config.yaml
num_hidden_layers: 11
hidden_size: 256
num_attention_heads: 8
num_key_value_heads: 2
head_dim: 32
intermediate_size: 384
vocab_size: 1024
hidden_act: "swiglu"
norm: "rmsnorm"
norm_place: "pre"
norm_eps: 1e-05
positions: "rope"
rope_theta: 10000.0
rope_fraction: 1.0
qk_norm: false
attn_scale: 0.177
bias: "none"
tie_word_embeddings: false
parallel_block: false
extras: ["capped logits"]
init: "orth"
init_std_qkv: 0.0304
init_std_o: 0.00648
init_std_up: 0.0304
init_std_down: 0.00529
init_out_by_depth: true
optimizer: "muon_variant"
learning_rate: 0.0101
lr_mult_o: 3.0
lr_mult_down: 3.0
beta1: 0.93
lr_head: 0.00743
max_grad_norm: 2.0
warmup_steps: 200
schedule: "wsd"
decay_fraction: 0.691
decay_shape: "linear"
final_lr_fraction: 0.05
batch_tokens: 32768
max_seq_len: 256
doc_mask: false
train_tokens: 236300000
max_steps: 7212
dataset: "wikipedia_en"
MLP neurons of a small language model. Each row is named by its layer, matrix (gate and up: input weights; down: output weights) and neuron, and shows model dimensions 48-175. Each number is 128 + 24 x the weight over its row's rms, rounded and kept within 0 to 255. Numbers have three digits each. A neuron's up and down rows have the sign that makes its largest values positive.
Before each neuron's rows, "fires in" lists the words (lower case) most often at its 100 highest values on Wikipedia text that the model never trained on; "fires before" lists the tokens most often just after its 100 highest values on Wikipedia text that the model never trained on.

fires in: "university", "version", "community"
fires before: "ity", "ion"
L2.gate76:104115124097175086092139153164112091125163117107097076154094136134109098190110133154110125108114103132127157126125134153145132120100131140134140130192147135129093153120132113126085164168102117140108143104141154125134165116136131131155142133104169120102104067113124182121118097129078111113140138139125110134106100148124133146093122119145106150118126131063118131126123130127161135162142
L2.up76:142129112148099141130126144128100115150143122164151107141154121088141155118159110107132107131129094143095131134143139141122099159122127137174132133157105148130157169143092107112129130126157086109137129124120188116108131141181136123101138169121128106114137123101114155145107140108145149173143133120133147086155162135139154088121104135152125144156138099076143152112063172166140121145143
L2.down76:144157141132106144130134130130133106180142133200082090127144104133138118104168166118123156120111132168140096163153111167129106104145141132160104144107153140155140115129117110099116164133151127148128109136090158137104152134122128145118096166151129158152178139144095103125103135136188108119150150149176114102135133156100131085163140147152106124119081062142163067164140080105131132145126

fires in: "this", "through", "than", "although", "thus"
fires before: "is", "r", "an", "ou", "us"
L8.gate56:076112094094150159181109140131115145124104152164154121111172097140105132156143134098141149103129164152085111133105173137128098096121065165109140130128117111156093122130111140117139137115158139131134158165143142146138145099153174144116122129142125143135125158154093159118152130151101112162151087153104136162121107156123100090099122157167144149126137128139168137111127115077146130152146
L8.up56:168150080192109158129133168118115159137111112149128107106180115143110130154117125110144140148105124134084073098164135139135091118165102159062147162163145084129125130126105148142141151130114160099121131123136119131120131072147120129133089155141108118137134141140061089078135126172082112106175151138107130137108095135123167163138119148167145116085109127108125190077117130137103136147172
L8.down56:122176119124140147116080062136117110127155109124140131114132107105160096112149128159122133155106124131127126105116154156108106111202093134100112148063112175123131141138132115107113147122120131154138149143105124150156152101091129137156120126136127132123144128127115088150142130144095166153082136180148128170140140141110136164120165130127172137121154179128120143163124121115097128121113

fires in: "used", "use", "children", "using", "users", "uses"
fires before: "ed", "e", "d", "ing", "ers"
L2.gate35:123120115122149143128121093104123124134120175125123106142188094107094170152160134118078087115132110116119125145139129113165096119080138142132067092123084134118088145187155127095131149129133132157131106149112135127158110118138113159131168150129111109110092166139165124144101130162160155086159129143179157108153071131111164082105135160144107105152100172117180131151140124083122072135140
L2.up35:126140170140108109138100111141134106135086138110159124148145110090126145135170109156101146135162122123118122158105149103104091152135129104101105093156109128115124193116144143091117125143108108152132154134139162135161151108139087152148149125110172158121119105164118168100129131193133134110125074163149165114133089129149157143123117129098131066106091157126079133113134092162085118148141
L2.down35:105137140118111140132145104167130130120125107120075089151111123144125083133147136136180152122141123141092129099123157149113150139103090145145131125092137149132139152122121130105125127129162126123133126082126112136116109137095144127130187162149141119117141081135140151104115101144110150145066090129158111176156130135102078148108158086149121125080132152102121128077129114143128162123125

fires in: "played", "own", "play", "playing", "plays", "place"
fires before: "ed", "ers", "ing", "s", "er", "e"
L2.gate34:118140148148079178109096111132125121143065090134123079152108127133088116126099173128143139117130170146143128102141132108108131142126125123131137150142117132102156069186117104128135151102116119106114170139164126127145167156131162121142121158150123119100075180162138126121141086085114144097158153141136165115096116162126160111182123107120033117120131143157161159126179136159127096151115
L2.up34:090127115137114133137111096138108159151157169105173141103118139145179130136098091128134090145143133107112109093094091115133089144133134110140105101153124152164147144169145128100092123100075151128128144118127103161111079130093117131103105133116104176140170159148130173124104144133116091148106140118121152082146119126155156163123110088153196141144128127141092097123136144143183133118120
L2.down34:136111131124135128086084111100121110151122127146103152126144121133132123076130116101103113159115148119167067120082109143145146106125120150132154144143121111083135190129114121127127154117137107111120132181156118117132107099097149121162127120104132103154161123157148149080128132119094124121114102147119061167128113107163064137131148121112187149088126154143138123148132122100154100114138

fires in: "as", "received", "reception", "associated"
fires before: "iv", "s", " a", "p", " w", " the"
L4.gate155:137117132117106173129117137127114150112116108121145127101092105120106091139135159123114139179121149139110167128166121079140125144125145139148112146133129181135152105148103101160176118130123165126115134121110134128118115152151154129090095137144138134103111151164133142147094126131091120194163085108130187129100158119116099143139132143126159142124130133105165151106112096163120133165106
L4.up155:112110156161114164093088104138140151151098118123153152123105129125140157150100164146128090132199129100114120147128139123151119143109150103184103170136118125129172113119129120099129126170141184139147080130167147125130092150128094120140146158139135147118133116150108116134108141121145115123136107101126132143124138094117120067122153129143154113143154104116144104112146130112109105087095
L4.down155:145112113113161095107130136125129130126119102120147119104118104124127167143155212134093127145119137139115162121155116136101114093119156142163108128112097110145145162125134147116140129146128112095144116164115118115113155116096181168119167098136125109116128116150122124129147159143098124094126125125145126131105151089065096185145122101170128145121152147156123135089073145104160122114095

fires in: "total", "october", "sister", "paintings", "painters", "portrayed"
fires before: "al", "o", "ter", "ion"
L2.gate107:136145131131110111169158139144106092150107153077174102116115077086126145104135086103105172136161151117131153124122129137129093119118176155124186170106131139137116128117148084134117113111117170097118105106106109125123158134158126168115154123101135135140139121163123182130110143136143182104103142129105138143120137082137140141117159139136120167117119132134131102122161112111081107106105
L2.up107:119143119078082101090110097112091126149140142090142142132101133164128115106150117138128112149095168078107096151144176081130140128098149132170131115072116113151133112141152092165136150143125137085087089139170101144142109148154148176096133130100128094164099140125135125157128173131158166138147120165168115121131137131108131116130131143150105167121132136150120117087115114096147148132114
L2.down107:118140138124114122130095144120148139144092101142146153073120139142089153110137077106098154123133087068090128165120177114144175129075153165134112119102104097175110151118128119140140140125138155146116109109141149149152103151123155121129139135126146146129120099140116126167133136112159132152141124124200141084175152127070116154140154147158113128143108145111184127120136080146089117151141

fires in: "university", "international", "institute", "incumbent", "instead"
fires before: "ity", "it", "ation", "r", "b", "e"
L5.gate75:142157170131167115125157148121132138111142126152146122140129100150134151093121136124123107122137103179106162138086106093149138129144074137123075169137076164164123147107109113157154144143100099149112106115079166134082131151122107145146138147102201134119115145112108136126121125168096103101178150160126144155163148142154137095119092138144160108096071126132163127144092141122156087126142
L5.up75:146121100141084133102157116087120118117116128155101114058163151108152117152109106085120135121109129125107130169131129150109146121112131135162119153113167076116137156127133101100150102167149087110110099172140107155132148115160124124154117110134110109115137137088169156157136132093149111147138119128099094131156140146101165096115134128109142160112142130129104129146123122130124114121128
L5.down75:115183111135142114161115123154136127137091096116132098155095119139152125127141112098157106157117083139109120129122117113168171113116120141125131146136117123126109148049121107125146141139121139132069167086087159144160134127125110108146108152109114094148114109104159168120087134165158167096141107102151185110147127148144164142097140115107118108114054140128112046149111082126152124116118

fires in: "years", "year", "you", "your", "young"
fires before: "ear", "ou", "oun", "our"
L2.gate375:132114123138128089110134104140106119166139137117146115120099108096098107135147105154153125101125134178120134135117098160136133158111156132143135080074105107142095109102127170098135147160165142137125066100115143152170117126127147181120148090152168137136141129108102083097119107133146165131147149165122107102144145117114082118113108103159129132126146156146114094142109153150148125126149
L2.up375:124136114148092143128158059112144154113122110130121116197155134141108124115107108186173108135099104157113109105158123145129158146154156115161113140113116124069148092118106162136135172112146168155112075115095135130118110103151182175140133101144189144138110136100111116092091130145097115116132129151125113097118101079127139115155107124128112125157108136142109098170101159137140120155158
L2.down375:165109155156168149153118091107127143124121108128124140189115145160098104116116108137170082143109116145112097115158122165147106111130159146131141135101130123087114159120110113139115138072133117147111063068088137125146076075128153159153128091121126114130146123101138080165107125168136158114113121143158130116060142120110098100145077068126136108155115166133104119160114142134143100123162

fires in: "years", "year", "yards", "you", "children", "film"
fires before: "ear", "ard", "ou", "d", "oun", "m"
L2.gate48:127132101113134118135106131135099116138083075152088134111136137153112177105182165184163138098108174117107139111117132111130137106116111084148139174102144161097140134118135119136118123144129138091167158116121105127117113139138122127093095137092113112099132142113135150108145138163194142144117149181150132094126112116139117131137100144126109069113155093143070135114129125152139105156139
L2.up48:145169135114151123127137113151114108112096105171088112162131160132162160091154114172114131130090100191126111151125118119149144111119152137126082145101135116094129144102170142111149117133091168142124145141118097141109118115121121133095109132136126121101158125150106163123144119193138108159127163117117112118121093124126142127092160107135053132139167110130069139113129099130110127107116
L2.down48:123106129120111109106139180157174131121096089096144092082078126155134126123167123143101129139122078156142154124123158161143118133132125148186129153128143133101161129138151181100104127129118115108093132102168080134125113054132102152124113078119153094090187122166120069132140106141133129102123121107118139090135113093163128105150108089133153179140160112088082112140145107116134120098186

fires in: "through", "three", "because", "wrote"
fires before: "e", "ou", "us", "at", "ad", "ill"
L4.gate116:122078132132138122137149141122106136195104133150144154123140113157121131082078171114152113115126124122116157132166178141131052162096155102131138117087122086115167143085100106116137100110136090146127157082144156109071139100111107141117096144157123156104108109136117172119142121097125134153090123091105129110136119109142091098187133152142144110120137115137198165081127145124158127102145
L4.up116:073135115087093129148148136129085098103162131087096142099103082147111107133166134138117121142115091150154128134094139149126106148114144106117148127108137099108096112146129151121101116121124112144126136146128136093123124140114172169127102114130112116178127133164149128150134082133119083124179141113081139097104182119108104122109171070105159109125155166153184140113123140135122098150138
L4.down116:164146104100142100126120155071134112109073133085131166123141169118105139112143114095136107136119096154126142176161150147110103135174090127141129118115101188097137159129095153113115115153151137116144118160087139102119111190114142146133084127129085101126152128119130139130109097124113105100098154154137155091117112102115089119107135130117162106078174126127143114123146127114115166076103

fires in: "however", "when", "as", "after", "since", "if"
fires before: " the", "e", " ", " a", " s"
L5.gate357:157127149161153112122143131115152111175095064091080161157144153166153141102096157130113103110141125147129145118132125100137132175136149132127142119159140135138130151111141105105138093094149171128122109168126125153143118141119130128086102129131160131125151112142122102134168142112144086127137153126116096117067133106101118161159177168090127114108132115152183122137147061122147134147115
L5.up357:128132104120150141157155117138113123116129141123115155145130099127145126111116134174106112123101120135120124103169152108114104143098109114153091184126128125187114100101167091109113071146126096123137096130098137102179076144099137130159111124127106095130146121133146108110139127109132139152128125100128121114117150140092084073121159103137115087081131120106088101110127088090119104130115
L5.down357:140137117144146140126137131111092108163096090073135140143120150125129118141093070162120162140091095121106132121114126163111146150100137144128164151105100152119137155139105135162110131131166109145148130135166129118140150180118182145109158139139119103113126112125121126121164141119158129145121096150076118108118121120114103119122133153133157096121123136129169144169093118134084103143109

fires in: "as", "became"
fires before: " a", " the", " p", " an", " A", "s"
L2.gate378:103098129148128116107079136169160107134103136099118135149112123110117125130107134132170158135161114131171132123152120126149139088130125096120125124096111104117161153087105142130120117134130130127149132139119180116128132130101102104137136160127166162116165122108112165111140158070124133139098099098098144137108129109122125138127172154115151146130067141116153145146096109134133146147099
L2.up378:116103142154100147101146138144163102147115139130115149137153146129091115119153146153161130149162112128150135123127153174143095143134108159159122138125144088163155132117117115103124126111140125088140133121122194116132126129121090127150156162081146124129150131150142158113153118134116087107130087118077121105091173080109136114158152162116150147123133164115151117144120130143132113159117
L2.down378:105118091145161129112089127107140096170131150106119127126125117138133105158154154118111122157135059106094144097166107155146120108132186153155129135077104167117144130118112126113109117137166097129160145147128141143117130093097142119137164199135173137094137109153107114119103149132137142098113103084143165120143176137069121116115140127140121126162120144125133114085096139093132145128150

fires in: "including", "republican", "include", "republic", "according", "included"
fires before: "l", "re", "oun", "om", "ord", "um"
L5.gate183:126115173121108130159156075130141144118164143154119126129147081146129179141109131135117131105113082124128165121098084083104126126114096098129141165123119100137155119143120167098145109140099104147080084160108116132161137142100086110105154102091144103133137124103133085157155115108093111142107103121146180106157112127118154099107144089132172135138143159137119127134130101108135059132155
L5.up183:158150165139111087140124150134138128147149136121124159111150083143114113151160120116089144121174086107127096154122143099114124130177134124109090116105163099114143135099121087142121166115154138102151085078139125123115139181144143134165111117110096128136157133120125098113156144140093124156155125121127128102115122091090085117139106172098163106104104097096054120113074113121138161130104
L5.down183:119135185080171095144121148145158173129133157121102134135134147169152164162118108140128112105128071110112114117132103097122130073142143088105161135133129121095127138142101125122156145136089093105145128144133127120076118040135109123140161112133118134130124125114105138127187110112123112094117098191082128093108188105125156151110148122153174132146148124121075113118135125126106103162135